config.toml
num_hidden_layers = 21
num_key_value_heads = 1
head_dim = 64
intermediate_size = 384
norm = "rmsnorm"
norm_eps = 1e-05
qk_norm = false
bias = "qkv"
parallel_block = false
init = "normal"
init_std_down = 0.0
max_grad_norm = 2.0
batch_tokens = [16384, 32768, 49152]
train_tokens = 363300000
max_steps = 12038
MLP neurons of a small language model. Each row is named by its layer, matrix (gate and up: input weights; down: output weights) and neuron, and shows model dimensions 0-191. Each number is 500 + 50 x the weight over its row's rms, rounded and kept within 0 to 999. Numbers have three digits each. A neuron's up and down rows have the sign that makes its largest values positive.
After each neuron's rows, "fires on" lists the tokens most often at its 100 highest values on Wikipedia text that the model never trained on.

L2.gate200:494548474593435622457529484511579500474433436503509508492530571524595554540453526518501502499504396468464488433450587471475438574528524533536557529483476420485507566551488508419464465607582457494505535550538527517448463552564507467524528542523499508520459479472431548572340475468464482516518546479592462473541440453604441435459456570467514496440535558514462428469474441536562513466553480401432435425588460476525529543518517597442512479510550481530462466568499488498503580509425592459538444397431425492480493541488536525527461458490539544388549437553450519510469416579471564427
L2.up200:444513611509511498445492429550458447445483455458486489488479444437474498504519483377487492461551477507483555436470411575500519406463627456464482554470568587493490414529438534514498570500563515496478456544469582546533465489451533545426530516472396445590540472517472531427410499467439523527581554460555494494530497529502499493481507459375490535421525404497452403546519632409505454481504542439464502486468446441430514502465556399524516458449465514531459341569493473474508488524581536613508540512474430526457560504530464487551471426591489460499537532544470471518520572500560580488
L2.down200:527443484487424499497389484520527539429406499538480455573596484447487453501675463463447468484565475478544481468577550471459587439502525423543540489491453407546533520461455500506504539529538452496485524553563556521537475527549506483517457470446508548544529492531470467430398547508547500543519530518458446500589440496576454432508352542515552546422483518429502501489484474428522465505475560539470530388411435430443465516375533542500423459442479571585497545607427518453374535538434617569469482477486425514534494486497453522508455475514490504504520517587471464518535575477448485528
fires on: " Ar", "ar"

L7.gate152:474573509517493524512412477500464515618538533494575523461424466504480437513580460480480507461505489473561363418574451415459560495545517509547496509562586545498426594504606484534415466516564544581443541466566491549489415616496513522530437525432423538473481574503529466467426440540451467496544511490467386414508482503535511509458466466463460593506533463475541523381491539499511441480534475449530537517475483476479610420530598478385501572603435517453465473454473554454571516517482458563449413528440462423508503457517483471486475495456531508364522474433543550548525526528462499512
L7.up152:519621464549489446469515504541560517596456522491512504495482410577554522586499434490466561465516555422568414470544509462486471454485480475533507410596510492548523574488445547576532464557448490534540434451470522487391497510532497444485522379519483531429475497480480504528485379648462504527580513508495424474530445539496493420463507504560397465441517574492592503493517506633512551462513451512638514546508431534534508525479459501519509552479481553460429515491465486450630569555481436613536474487497513540514501467569557535543419524544478549457500413438594515487514447436506463460
L7.down152:514506537523412423484423553467512462484509545486516523555586532508548497521739500458522536498510587405550439488558585507435525496539472523530495430566439470425499458536514564524468562505428496733497411483450478551495483509502445524509474427457550528407513570499485488538466368568514507550474521528553481578506493487520465492483510544521474513468521448443490567484434517482507491493503454452553470529445502572558534507520432463433461603503558515491420490499495495498533471481503416541434499486373483524508513495559483566538462536499481439508434479411579491457474478473416517467
fires on: "s", " her", " its", " his", " His"

L13.gate309:519542476591458481453389469500476501499409519463582505534501573529553425475484499464587517494554502558568541501461580483499542394472592589462535586511590534519480468547461500567521504656480524455409544518436362517516472532548495431483429485494592470433471563427461636555502466523499538498415521515460488435384511511493501507536494461464477568495585583457530619429389528494509453504492493476470476509566539523492504459500579491514468535472520565492542510506466532537480484569578476470437551554464492460520511517401462417510493545445483544376537481556446517420497504504480481503
L13.up309:478593498490497500452492476493456555521515489541410597528512459379492450472534627537527486424539416491547517425524546570405559522496532484473560504521514591479599440590480517488423537498452533489474567423499498507475560536516511510497456476505529465502548471504588624446489546478570503456505539563549499584421536565482524481526487524527499475503557534436423469518526485526472408591456440545456488433573557435534508434526593555470515469517520551365482616569462526481469448537516482440412517569534492471502487486545447519472488564441424462455469456481379585478445576417531426476
L13.down309:468482506572608502565530431488491615571510508474464463487654653544531540576601426486445531457532451479418469431436462531568440524409515490563478577449462407463537436498533582492492571460563528550506495551536533549452560505465516540418453544552531448503460565469520426517491521416503473495486497542459456462596496403510470531503464434487431438589537579500513436528544447518474515518439525544425470439495565499430590494511560473454467525464439498432504563529507503492502517503550463532512508521571565445456488513469567528447536456462454475536401480511529420585538441526449577530
fires on: "ed", "ing", " Party", "g", "ation", "p"

L4.gate277:519514441404519559511592476511426526564581432454582463439503496548517515554487380558536491565537427513402472548494486462508439572487525590521497526517518564438503484500617552472449528515489565536589451546561513516469558519537482565531469568467467493437489502477524551397528532500510454501541484538478391581387525371460482523529529498477485492543499562442497548564440455457470560455451404449479459558395400506515528441462499536462504537541432521505504470555455444470494497440403535566579445552523596466540562524393474473485538481502470516482496420550467479574402442460487474573
L4.up277:558593475467462540527585479502488578505581532535491579381541461548452562485541421520433394558524493454478503463561522510478508506512537493399499499505458547586429555492546519513488464472500474415496513569424591513536505548551463467458473435432450435564643552499568455521563429409564458458430410507466425504551532326496595533561481557480467476449583510536473440516467460494454470520512507560481413509580503433476522514587514503489532488439538515458437458518507538491449380557556551541524458406436460524538490591494420483496550496498530534539499528488516521444489521504457465558
L4.down277:411515399439551567474531471434461530530550480523457523514494438575454547430440375444510464496505532402478529483400512517474529547449613488486536537550553562471509537468531522448436543486435463537577492543494459529435512472537500443603449558467511418468546464578444519478532512390456547500447482499569477516453445491403553461535427543534505480541486533565440522583513523526493492515523427575511500622460484555499438517498476501537458513513549467542504512478645461467465403517504503466470384500491546478439389436587483535534465465462609551463442626540500495450577554453531509521
fires on: "man", " Man", "in", "front"

L3.gate379:554570417593471566453617578458445509461454450523526509529516390451437420515513444572524530473500500472437464488452538510504541573466639387502572527540490508564424498395577500545517473556570527520532434499535534567442436542411517562603541559473436551518479495493491521482536536460551478469506545430556426477428484541533491468495506443442497501542555610443468530586425484464441610510532549471565502524495513432499505468513446414499531468474452564469474567431502604450494535496437454479597433491488441508382473477503503533446565545541497506512477490522550573529529589506548504479
L3.up379:459440446531380482479543520509526497439485454621578470511460484452536437523518501457434472566521509436480495584509436541464494658401529397493480483490427461488482496531477595544410456511522519493497531491476424545489446504475523495554565433484438567544457519472495502546502385472476449479414414488531461526473475510490553488568579442551480519551518577561491471551450506545474501449650410586558528509582565484550466481473534475503463544483527590501474549506545500426488542430475496499517546510637467520521403363517505536531496463494557477524376508534498502580525511405500486523
L3.down379:454517529456490526490493455495599447471486494522471476410489475436589453488430457509450443492425567538491535598447459487410556578455487420511585539518458477527434542456503560523407538508504445543466448495537431472544558543459464549500537494474461604556515565461488500490592422511520542515582480528435504473446482708477524611555468529495464571546516453523495493469552525513483532490558424587458406494499519452525438502443473488443513469386478492524458612495455468463523523427471528504500517500436452497509475404605462528515532517639533535462479581544561434546594482502530508545
fires on: "it"

L7.gate187:501511448585457575498383533494474480512566539480476527477549468488510643510509559440478420499539397468500555534535506374463534484439493486424539529576421378564529505504523428407558511518589458433560531589521521551542462494488501476463491564462450419606470509500551566450511503550523508495387478510475485489524496482443485477515471546528485637548471525523410551483430470446483544542554636501468442535444484454492432508498550475472531442474514481573500530451534497478497483493558564556453505559411477568449549437452489491478473559543573388516418447447477437489411506514534474423
L7.up187:548551455610530595523480495420557463426511471557504478508554476434540439413467531465453510519497481452528491553503526437486555596468542442492471549519477390542414577402463551484583552488493477492466541478441528503505468536506651500489498554536541489450467546486455464526427566595476517469484537597470506474460471461475459531458407586533406555468486621488532430501526552504514443498517498533433506386545537489412528535457592506391498467410483450556513568567551538517427444581576428551447442472518491516476421431503430546511439541503523542560501569508471553492578530476475526469
L7.down187:471419430438457437514438503469498408430567499430453565468625463519456401566599506356456503518478422481498479537511429494447479592461477505533551471458462488494528546419479443454584501548430526549417593546516425542492504589552480541463450516519525556522504539469488435474503430616581526575559456563527472494542559506539554457534506537468521481468479553440442464494495551410422525641476546466583511346393445478491528579536535543509448549472460584562508524511518504471466544549493528503528453472451448476529515516491470512518531484542400520519537525534490521550470539478506557491
fires on: "ar", "mar", "her"

L15.gate144:538563476562530477343534481460479535585596533452534412447476580499521532515548527562453501424427472476529415567551503529525441432482536478429641530492442455412403488480526443524481532424512578433497448512559490427479504539477473491518530487389523484578435473456528548504550496527533489504487419513530560493432502494517545551561529549429403490490495503387502467490517458513435459404536476414578505547419489409527580494464501553489477505496535548493496595446556416403497418512533539475549437540519485483499519513414513419456534499504492515590407533497530563476411431523546508483
L15.up144:477512585608524420464520486459473438512534570657431342503535441407580480460476504501427558498486414451496475407493528413534445574574551485484527489503511532499444471456506496495483458538635576458485495506541490469526547552640576445488568470497481489493377500523504433481516511489541557504471430520574447567509492431471454435501466464523492512454534484522504468448501572405470482527428574515435516557587411482578474507587490511496436510476571468524519528503525562496471467472401499544476461505524511487416518551497497489426555563462609567478544539477510526566471515480493441569
L15.down144:513496438533448527553446553461565471470531518468452472447482594446517546471512480547432537504491608469484514480518573522582472491499577458591534517560436528544425518453395442495534503546564474527515408497570449474553426588543589446433516574506557495510433472516483414495577528493557539520484387506491448511528603505554557439470499493457438555504463422452506496516438615550492470440532519576555467545432482542534477477582437565432448467439546527452567487558470487564417517431604465428482457485469472479424512484494485429547430497480541448444409626551531462561443480453529546450
fires on: "d", "s", "b", "j", "g"

L2.gate329:485553440460373506511510457449436599604504492484498515457529504587510473431534529529485499514586454439516574549460456424452416507506588508446462471569504561437452455469502527517480467549459407563510521497498431529582568470433474466614464500460543497447582497520457535425580565465513551418489502478499379486446456475550583528410434483507474477495543496506516478573505574479520548466484469500513538511502562541443436486513383502531550501433539515519455635470521428541472407514445488442517483554585522511508486457486508570487428565399435624454445538546444608516519474534466523529
L2.up329:555488425477403450482521483461397597525527507493555564426522461477522522598492443515547491513604504484389471574412522532490422492588511518497535550477537527524513502561548553458468497524461450498524554533532492623493491452502477368503585516572473390429512462472492499504549463512513517561557498511555510449450428460561598507478462589396460516545528461622462624530460479464466537482437483579525463467504511466414453465563468481334469491456488594421502569558517430477554523499511511494484510518403448443458559471534548521546523522517454506480415551528471494515467427493479508533
L2.down329:441438520493553494387455459499426486509529569431510510492632486553386561542451503409513471559496465322460633518495551420433491453505573509420527569512511466523491454452515537468443454459495492614537526549493516484530425521491464441517598497523466589444529489500529514467542451447482563493565479485505471481491451434426584488498423458610544478623543488511529508527417520546497468570480431527437478509479518550476492573498541464486460503474469494485393577532458443527534443489446501541534494501545480535615504480503404536481540533431574508495460502463440497518566453450524383485
fires on: "man"

L4.gate121:514520525523441517514499439482484492475509512525497542498511514475449596511512448409504541476493437462522556524442478449503581498469590495520513471509458437573479499555616440527541493471687517561479477472530433543581485435470530518518551490502505618423524505455548577477447487573484466492551491603402513413545598505534480530503453590378476504434458515443447517450456563475511516457563522468451490416483442406563504521477579435487557493519518566542505562533419444425440446543544477490553502498420411471513438439479475471527414499504462527552565444401462463596479569441431555461
L4.up121:550539469514438498477420510457465544406540473467490556559594498474459528526485441448467560480513460488446553520510474440456424492595598401462507540521482478533504471561477472509446484539566436541477494374529570465543537558445495365496543608463448514534482515464490522422442481513488485509495540449396516513541498507576487604423512528517486588420578552518464399488474494496461439501527509492478384504480433589549493579579663511568492483446517389578523488568521514453435471474482572494450500516377465476480551495430523443463474498479549553453557443514469557471462528513457555494
L4.down121:578441467580450439491448439410489508402498531489458534402762452479475535419574457487433504441491466460500497498559511505441516516500514601518485506472473466540453476450470442517567446549474488483518558530527433535534418543496442483424550527445515532515525505471519527489381479414481527503550460443451492448575575515519515479469361516543567507460423526497525445469493510538451400520506487504474453428458502456514493544544524568395482438492501493592514509535522498490519529483485468479430454504412443466446490475510509526641495402481388540523487540467534482566485551490435511503
fires on: "ar", "ma", " Bar"

L15.gate207:489517393580566567518444474423465462431592424534489556516436511511524456466508401507562518567539549505555550454463547499433545424485497537383550555562529444415527488395585587558488547420532521488567522480504508486457460523503506491470570458493511488466477496487463548452481558472526452524543458529547457463436596441558469418556520536467483468444513432561590568529521424412429527478517497475464546575588571519515596487516487514551549461473483507480608534530568549571409476476399478523516488580606462505494582472527475476440382551513540529540548471438516429517565521555499495538
L15.up207:449489491564537510419537519482548393553437493529543475440441551511453472576535457435506587460457500580472449486554542480502604513579520564420473548508462488460411610452589466523491506410450547485518448480434446497555521509409505341426558530546529455550469464490496475517498528576461488492567518481515440591416507555483455533543441575487462519491492536490483431523576497573504507551455373522449467505578491478468589396495531513498440519511513480463534568453457535528515542516583413393461479537506565461481474446439484512514542457471390480452456522488597452503534589457474414474
L15.down207:470508550561518541596578468555453523516541507388474504489457465526491486441465416564494581484609464475475504560507511417504554526525630448490521467563459451561540446473498560496430493506545516464456520577453469490514438541492497482510465479479539475433343514490577511465469500423525454507454426482569439554621445429559388511523511487489478508541514476548497528496550445486502472598564409521436549414516594545473565499455455476587530524446507452439610445443492481537597444472478553575493465454461491407396476574474417504522588453440491480455467503481523474551541483480456479563
fires on: "s", "ru", "ed", "e", "re"

L7.gate19:521448401543489541467495510427457477578532519520497469586539492519465438480539468467441480522511472430519504506492415495442486397547516512488522586459474551541402398498473447583545507395521448480444480451529524469556478466526529515570486533484514482569482479448544441490485532370476554512493469484465444416402470450518565412436514512563494513484502479509515507486499572548463461531495420498531563638572496481482491550446564470535448351438452631495531514419507535551503545559494414564407503460484512544571385463528548474534407494448500559519502461498440585520577504588481428571
L7.up19:410435598533476535467629553478534479490522572459498563514568524554450477462470473461478516535548449474480422493519505456453485640484584469393501559488563498499539585535498483469522429506499548514483493458565544495517430553529456472464620569519487510460562411499480494525638510419551489508554459531602518431552471499525597545523540523500485515546553433524526458553458497443402522407557447467497428449592460440474551563554530463453518494447585559525499516442489437525436433584507510550521422501494529543523549534471460479426544393453391552504465432472484555542515538417511524517
L7.down19:574471432455498448431478449523495496541541511446540625422529517553409603522643459487454476576529403486483631488455541445550556444493464527476562516509539544538537515426508501533461520516419503636470517561540484432535440497469528430482542538519494487488527473489489599418541475501503439451508492513514471391500539478490540432442482485576497517557481590501493488571453491539684487557515441514471517544440467489525580444570625555521503548569451545468449554601488503440556468511488497505548511500548527549531548488378472574480492468466511582534483452503431498506539499532513449497
fires on: "man"

L5.gate104:492501429441547463493497463435490468553466473574520469510534556611473470524536552490471459528553454500450525447468537484524533545475567536488456480486554539436535399493500479444467512602570562541526499521467474523431538474475507461624651424497544405513513526564506559570513513487415525519532464468436331481401471419495517480512488464544490521404447497614505556578523538582529494489552445505544521495375424557429477523598484478522465533473556537430498485512463575559549379533480431532432598483566530509524564509511477536436469485471506548520540474547519496498486387501535478586
L5.up104:390506479532427470468444459544415514566474580526545489444503427560554505607509497548457441463520501416543578538476563479485471427530494516578404577588487491541490529426543632493483454513555385485530579431468446399538511440439482479468511526551542455472502416447537473430548480532511497509542544418508437466469525518498519480513561484531559485622425476539521533490482388548497489478444529486525505474463570508380516504479512467467518457454419464419498491489455503647496470490598452514550561571420523543546474557484528513483418547376536511484504457599490493502479485514530443544
L5.down104:386518434466479545444529541505506532459482568530460577424394456418413553607409469419446409528508482488573583477474458447440564428511530590440506545547509444544538478499524573477551527428417426559515537544606487466472438481460467521558494499487473490421507455509489447442618484489510493515511528569531475530549461448445505426442356552596497465488533497536466433498544582524521412555480507590445504527505519549488473482463609412449532570547485549485442562545419464467499486472506505549539514507569530532554487592508435586567497520454494556511516507505432520527488489558548478473
fires on: "man"

L3.gate319:560421563548575531467522537540463537517544529468555522588401479542552583488502528489499492539519476551451523592494580430452520482494534474530487599471577450390479520517501600545503485560478443586579635490543516449534483446514582532477560464458490492489582428448498431506493528584484508503535505375472489476488488470512387592542509502480468521544513510482455522534549503561516585461454476496532481529561524444428536357436555499527469429526451544541494541463512471458542484537451443545472535448507522562386428518576557398556510496600427430535459455514400458482516500439559553545
L3.up319:571455538483560469511591494539429557426391500469397519532531490579466495550434440516501465502540418505477505513456413467495470416516570383473498502480552454445394482542502533500499473461485520555504505584563507584537580492423562441450520488428444524469516413499537463458542522617516520554534483494612438488471443573529468589489489512458539523503517472469521509524496521555557527522522454523516508432546572533541426475491571482420514522466478504528594564551594507536429600502505460506591523478444495456453500391525462499503476461555520498401350549525508412468512479427386496433
L3.down319:543412474556603471465593442542525580533572495515442538517462501606600516474466513447508474556515499533496556471484459515539484429509514413556561428417526498496455582477506513447490517534549496535440523428533548522476524508524553538481482567477428463504446459484507493520501416581583615489438558425463470527506384496592506552612418478535569539519505563613505454552508504548548511515501477476442489497482539468457494498510564416444562452489538548517587547515473461491470528510425457606552456434637435570509522406526532542540521398442456494468509503433439481502607516474564490436
fires on: " Te", "te", " Force", "ue"

L17.gate38:517513545511560533368532500469473511530584443539485522376489428480384510522485513453498524418538516453536443486545455467448433429574509544518519495488410518509478442502535497519585461472455492502476513475455478467552531537549529425545457499429481452412427498475520522531470459523592448402516512492468467561384514434454541568564570436484462457518482462459503467538428529411458527504492551502591630539523455466466445506448560482479530405441509552418507513464450455561458482521525487521566377530596536457392434544401406579528499387546551510495427522520504529528535441463454508501
L17.up38:521574453439516515509462420475422454579459554489500505543513455531502466341525506426541525545442533500482490557553503543510508508561497452426549455450559468471489474500515452528517437549568385464438566488534557411485579470469582441538454514517427491522435559498531520469517546611536529552452415475449402515499455544462526523516498428693496541497425396481482594431522493430469430448460490510441506602489526489515463433487527477600493489467485533476467491537548529586522418549506442521543511481569530590517509453492518480514523517547549393569551561451468418496540562478499458573
L17.down38:538468524535488581555597439447469579503471511616390559443570546509501630434605444495507520494519511498478534484537539572522510489461464541402494486558525464431522555436515481500519475505517504520576539506544543525408446481451531447478380484609490502491664589501511482485499469564488511514498465453511579489476529536507506519468581561579465548498495529444552534522440509534497401588576568484560544533491605492493460521463504528481473576446442438463562540519431547454460514445464440478496513503567528483464531498605396597411412506530476542456505454445518464481425463450470519440
fires on: "20", "–20", "ed", " Championship", "s", "leg"

L13.gate132:507462504467436527475432586448524507544526554456483504503471472456446458470451556558511459449478480537422532515476561497469475508503445496466530456508533469540421507434488607479481366456396414407582579438574542431439553531420551532538562488443447391588500572427544484468474523477536586551484414548489531506560484470513549520546485488481601543599407482471570419406465495473502571414498467488466538446532481566488509477538553416544517538510471574537492546492510487514420500483597535404503495443507534541499518534509485458393539454481569512549415466505390493533407462467526454568
L13.up132:478565394522494544556502408525523502478544556539470416522468490496582569434476534546540532499469521445472492569503417508466445460576506493482434535523438533493455563515562436546493533385532490553412402481486503579518606514465484451452434447375423501494426489436493476470473473539466526499490473435540421486582508516505567511464473455525503472436538371501561504507423496444447543534517615548454411458415624519457436492424442435539576547490477557525506416506538453474585575527500500469491481456554498505507569559463485473579453553555567527433493531620506563523486513525498581512
L13.down132:568490501487531389470496471547408558466531555411567533541397514417451458582553460523503522537556482499479596568493541454506526474501444474476528464557490422457531540594437474423472449473462409560562473505562517577466530522508541580401517525591460423557421593500468460448523543489569545458454470458418469484451505561464509449548400475473532540516574514530490471512547467445524447554461496566556384459532511573546530417450543522458502454462431516518537493582580529523579579453487527553506467612457479587547547503503460505446469584467428521480479558508454493424459544414461478462
fires on: "our", "il", "w", "ad", "do", "fer"

L5.gate154:483580440587462562532417490476503484565479456445534429470497543513492559536493524447583428553537497431459545548455558472480495462516593562479540569550586524518548523505510462433413474564555457462490573498478441449525560516504496396447559507521459438483588462487493441551498564555549457486484507463459409341439485428469412582417487561505511496524498521455520592584474415566518516398469450506464386507465539541479459536536488485551606558479559497467512432414532524485467436512481448498518468541498528593487466577452490588442537567396521500467446533462467438490504432503545515574
L5.up154:496453525495538586547475512485496474582584577436533462567513540493503603536500512472503456495523527567466510454474510440537452517470536542563408533533517542450451378519437366377477436503459450549481500529428479401534430531504441517490565469430473553468642430567519542526457552486527506517553511492511464470524494460484551476516568487462506500552516455444486483526485547418462471453391411555535546538582545570418468516502457421469495551522591502517519575431475519599602553516477432554489570443485531607410538484470559576535499533502429541546539544459484543507548601497521451458
L5.down154:471458410479470516522464531440449492606514564492566561536548502438504504508437467382419415513493646542472590512429557420455503557486585539467476518550401479577440509446556575547564431460545496670457495584506451475527525521483450491550504471578457557480521437553492424483516418459451546563501427412481581531509475498473571499399526534572477502555528467487483547508422530493470502521468519506531566547423464459491436517492546460445514505529465430480464532517493547502484469460480409505546521437527526617521443435532461492548386444473496540545520523486424507604492541470512460506
fires on: "man", " Man", "son", " Charles", ".", "\""

L15.gate101:534479531610499503491477519515475575472406534555533443474460470453501474493584471469540509438544459454480545432421458459547469497502468588466466528547473596446521467373428377507463601503551569436472565451469473482514451515502534427495474448431514493512517603482404497526408501463417462418490483509532478461457529487577537494581416553396488575515535439530478579465440509396417445499451543507466465472461530470519518531358481501434528490446468503439564510451518551564451480584501508559501475592541536500494479498485529530430597490612584426466482507449496446488413504573512523506
L15.up101:508626462530541492493462457483543494521514498550501498487580518493450491394442518540453561523472442497500389530578532375503472544526575560488467516556542532392461479490613546482598464475554450493553484496546535519492476547479466416467509541435460487627422476463446552476494596431566565480514431491519528557458521550501463485444504541518459525448586597462505512489536559587554558537458568554502486525577423483553480406492542566510481431445495526437478457517554503518498509496490426501458495575489552554491501427524507469359572467474511393599498419406477454529488533526512411570
L15.down101:534542437553508487487552396465488558475481432488494550469389487519455550528452377439447451438493521497439506539511494503547538518490552550475504505579458528434412585371510444559595509513464487477549501543452463486472427517552355523483395518523446514546429535488462480509490494514540468574458505471491455533456497580541498584519524498508479487544532526568500536501498494546441443516531562554475505467566551437538623422464528533463503480478541436474562518520469597498531463482616461598591446550482460512437653456439513433450471472481595469535480547474459384489528435538579533518
fires on: "s", "g", "d", "ed"

L14.gate359:522538529469593514474444496590460446513498498487523516495423425473516509559544461555434539478541462492490517528549553549552493545519519558521503515474431502636505558502486587481531517460394517469571553555466528521437471564459524488523514598473446434479449498515548473532541442577554501533521472543506472515478455457482588451460482463463451538553586519506443564406550551469493454521400524477510549523428493509501530479454542531537522543545473441424454479353470500502511432476535532466454559441561504598447463406402448521435563523547583464535407480504551496457332580526608394572
L14.up359:490579442473486496453454590471500491484503527544391461434537481393568570455471461573473596457579493475473526528473507475498609451575473383460564489548496440571514486519445488516518545489518442455509474514543560478470457494491513344509454478560596504568505381538467529561560517536456531443544498436444559462493509517547498469540542453536476443564425469580494482423452549451376511475525526528499418437505556412505455549557595476446453535518506453435428471575470542544530559506434512518428558498562439516534472410463507466443560529456537446501470552564504485531494585550567403488
L14.down359:502420481475390529522501548452457594467490475480561444594509510520522520501402533530436478540435708461506497489483484415497490522441463547513428519474561480517477425497535530513451490483541439493502360500481487500552531504525459587458450508469541513441519615426498479487528492488441476437411530510454531404463457553390562522510522491531435563581487476560501479438435507494545619550473446553493516489612568616578527525506520407483585432491465537535509530500456418487499548450538464476428496496529494512460522477569506476480531514595431484530456523435507490520576461484593588504
fires on: "ce", "m", "ip", "n", "ject", "ist"

L13.gate69:516485480476508406560538435538450404576457430632548542518464469566494492384570473560538475454516560447428435433524565522483550399446495537499535496539530494508493469497489509483497590527569479492487439536559584507557477579378540534549384491484508549489460534514560515538560470499470437495496548561397456445453435513598527562458521437469463471521539473473479492576462516481509523480428358536455505481528378495536567498457526454511514500576600580544516585429496426453450473495407465434492498495444550474518406464504551409523490541485467539471545455488420543473470518559505559518
L13.up69:534530509467480537447518431555383502415583525536435403514473539512471478530510474521499487521545514485541481511549444537487488481519541503478537535517510588513485464610538517538461424619513443542560477498547471428580497484492482455505560501487373546473537574491609472653479506475536464527549571487517547556540451473536482470441503463470487392516493453474442524444445570492479584562466496538478497559541509474614386471378353462397452464487428587459459561527523480468483470553369522470512496456467546442550517517538476510631543507450524448491556533464489530539457490548491476492
L13.down69:418453521449468462478561491499527520487463485514487506492545523464485567425598422464487413479521468434518569431499607524476501551535464441525577465536558493559458568524472576475514495453495529532519414474524517470449476460583500512470523416500467546460528523388559552460467499466488487458486387464498471474444558499459557469434375419463514378447502423439565478495531493542436503431393508477477533546503623592531572480469587416512552512470506418558571485524526534438600536597538451456499472491427461524563421428588434440492531539467428482469532572501544546467519543430453484461
fires on: " It", "in", "en", " You", "d", "el"

L5.gate325:535466531461546596486488550582463484545516501595444495480427497460495557474533501450540506474457527550436479464482585500433498432524519516461449518558489473603477472503471541541495459536466532511447532427466490474477579492525692489539489427478413549472509625547440567454449454453535486469558562578468401509491450486546561568504475497465382547502441565446474555473535544541427458536593571469585592551446496488503511493542545541528495482559551543494436438492383499473597503545518433536521495602497490454499460408576519516499419552522506565452435524548565551520542550469477568425
L5.up325:458646436553533485507466538468597505559465581463456542547487408571574459458541493471545410518438457468429424431562581482473453515548483452462468475450529508593501462596520544567557508521514456479475534436558498512560439482592493521495481462452487431478518487439445463477508523502479571503472518544541473480462437441511533506405493446403430478526541536483518596478553401569503517493504527449558466480465478634484598543466533492532424500560473518588583510477529486492544513445481482477458480458477437589476493567537530456526511578501560612447459490532571552585482621542388536507
L5.down325:555471548541521478512415557475562496438449534515512509508537531529549448496561475443462459480439532435501460512448596476450499492501497483526501441485467558475494533458558587498485514509452400580542423479503512507589460578461474531502492397434457532453507480441610463431482406580488561652527581572582548544542500499583474460441385525471439503489464409452605453516502471497536481511520470501440407551533471559543498491433439519509508451550457596507470510511542490532652430446478524507433489571388543496532429512520489514566457547505495541452537515389542514473461512575425545430
fires on: " him", " her"

L4.gate21:456549441500489464531547511433451506557520504485553551523488470429468501541510473501538452421602437521477455470405482507449434551483573553497591566498565475446410523434532520524481418477541520454625500476549560413501596559489590531537474584459476510509523580431488606443496547521544547554474526383466557454427471436494493576447501495398490524489500506470475488494531536463516590449561514382474568468500488493551523541529503408563602440412518426452557487551508500568383510409599497385516375481435534476463515529469469484517476493499535552464488471512533498527493493537576488501
L4.up21:503527450427469496549452586488532479433444479511544416480476486503494469386550537425398443536493507466501583557458346543532552542531426384413421446385467435516477473458545496482452517428468528471451583397446439521555409447506474520465525486504536566568501472476478547456549468446506465565568496492458486530533417526479537472501491490442524409444443423561521494522542473484504461390502439547521495589512542517478414516478557579497562606490503536503390495388498542438536583499479446528448477482537504469519428537574476513521517537457562467526507616559499511487436530539533476507
L4.down21:497453438426536490540399527537521408491482538543527494589456491477448472445458526494519502422517459477462525597467390545569634471506486423456562502498417563472560611478573533384424512497513558529444565431454471445536565520509505548431558556445426522539513475438489530546516425475569515513470615571456518532524464580479551519449443568469479512458463515485488527472432483419542442455466448511458447534536587492422487463463445519521488473522491455526521545490562501423594534513434502506457612538425537450510504532494572368531550529523545415565496561541539400536511504472452485531
fires on: "our", "ion", "fer", "ation"

L2.gate271:404489519640469483442483476507526396498475485473496477517571534606499652543525492455424490520581391598489501480474449453479491400449586411534470479530480458516498524560518540539509473471540504504468532435574459538527458525492563498529530496517502581481490507457475513551411464517500518514535542396438488529474535489433505566483485572409507484462455525488422536454531559551583500468406540471443441512557565410481504588406616478523489462528479492657486458504553428473491554509522534432478503411508520492490516394482583564528538601487483447507495502479463465491472517600577490539
L2.up271:497507460465463490443513495499498528531606462541532536454458465516484602529509478505567476534476463527413562505598573449495519556518529497529487465508422466428361491480545496573541574519571551479503562485457563524489462609474514476447501599401560562455529471429434444408480541535518570580546647471593551520525477479440523513510476596490558516392502480534525488502507447602511562526522499491463480429537452439525465500404530520436577520553424496505514599475509489415488584601459522547539493450475462457449503441467536508499422444459439458515470517457445442541449529561395442463
L2.down271:507439514473469471500439429540543499418533517544475501495568443501495494499685476438430424420572463505526534501424537453514549494488441502552482446490433478547424499436469527462517506485513538676586564518551567591516455513535456548475504452406548583437500437513554484403469469528536432555540468470504463532563523457497489492545411516530499540487447541457449459454502480545481453528447472501424447470502481402437534511479554575425480446537429503567552480578463474403467606521535498491461474525519428457531515439435506595580477410628494471470472448462530438535500553485441513488
fires on: "ar", "ue"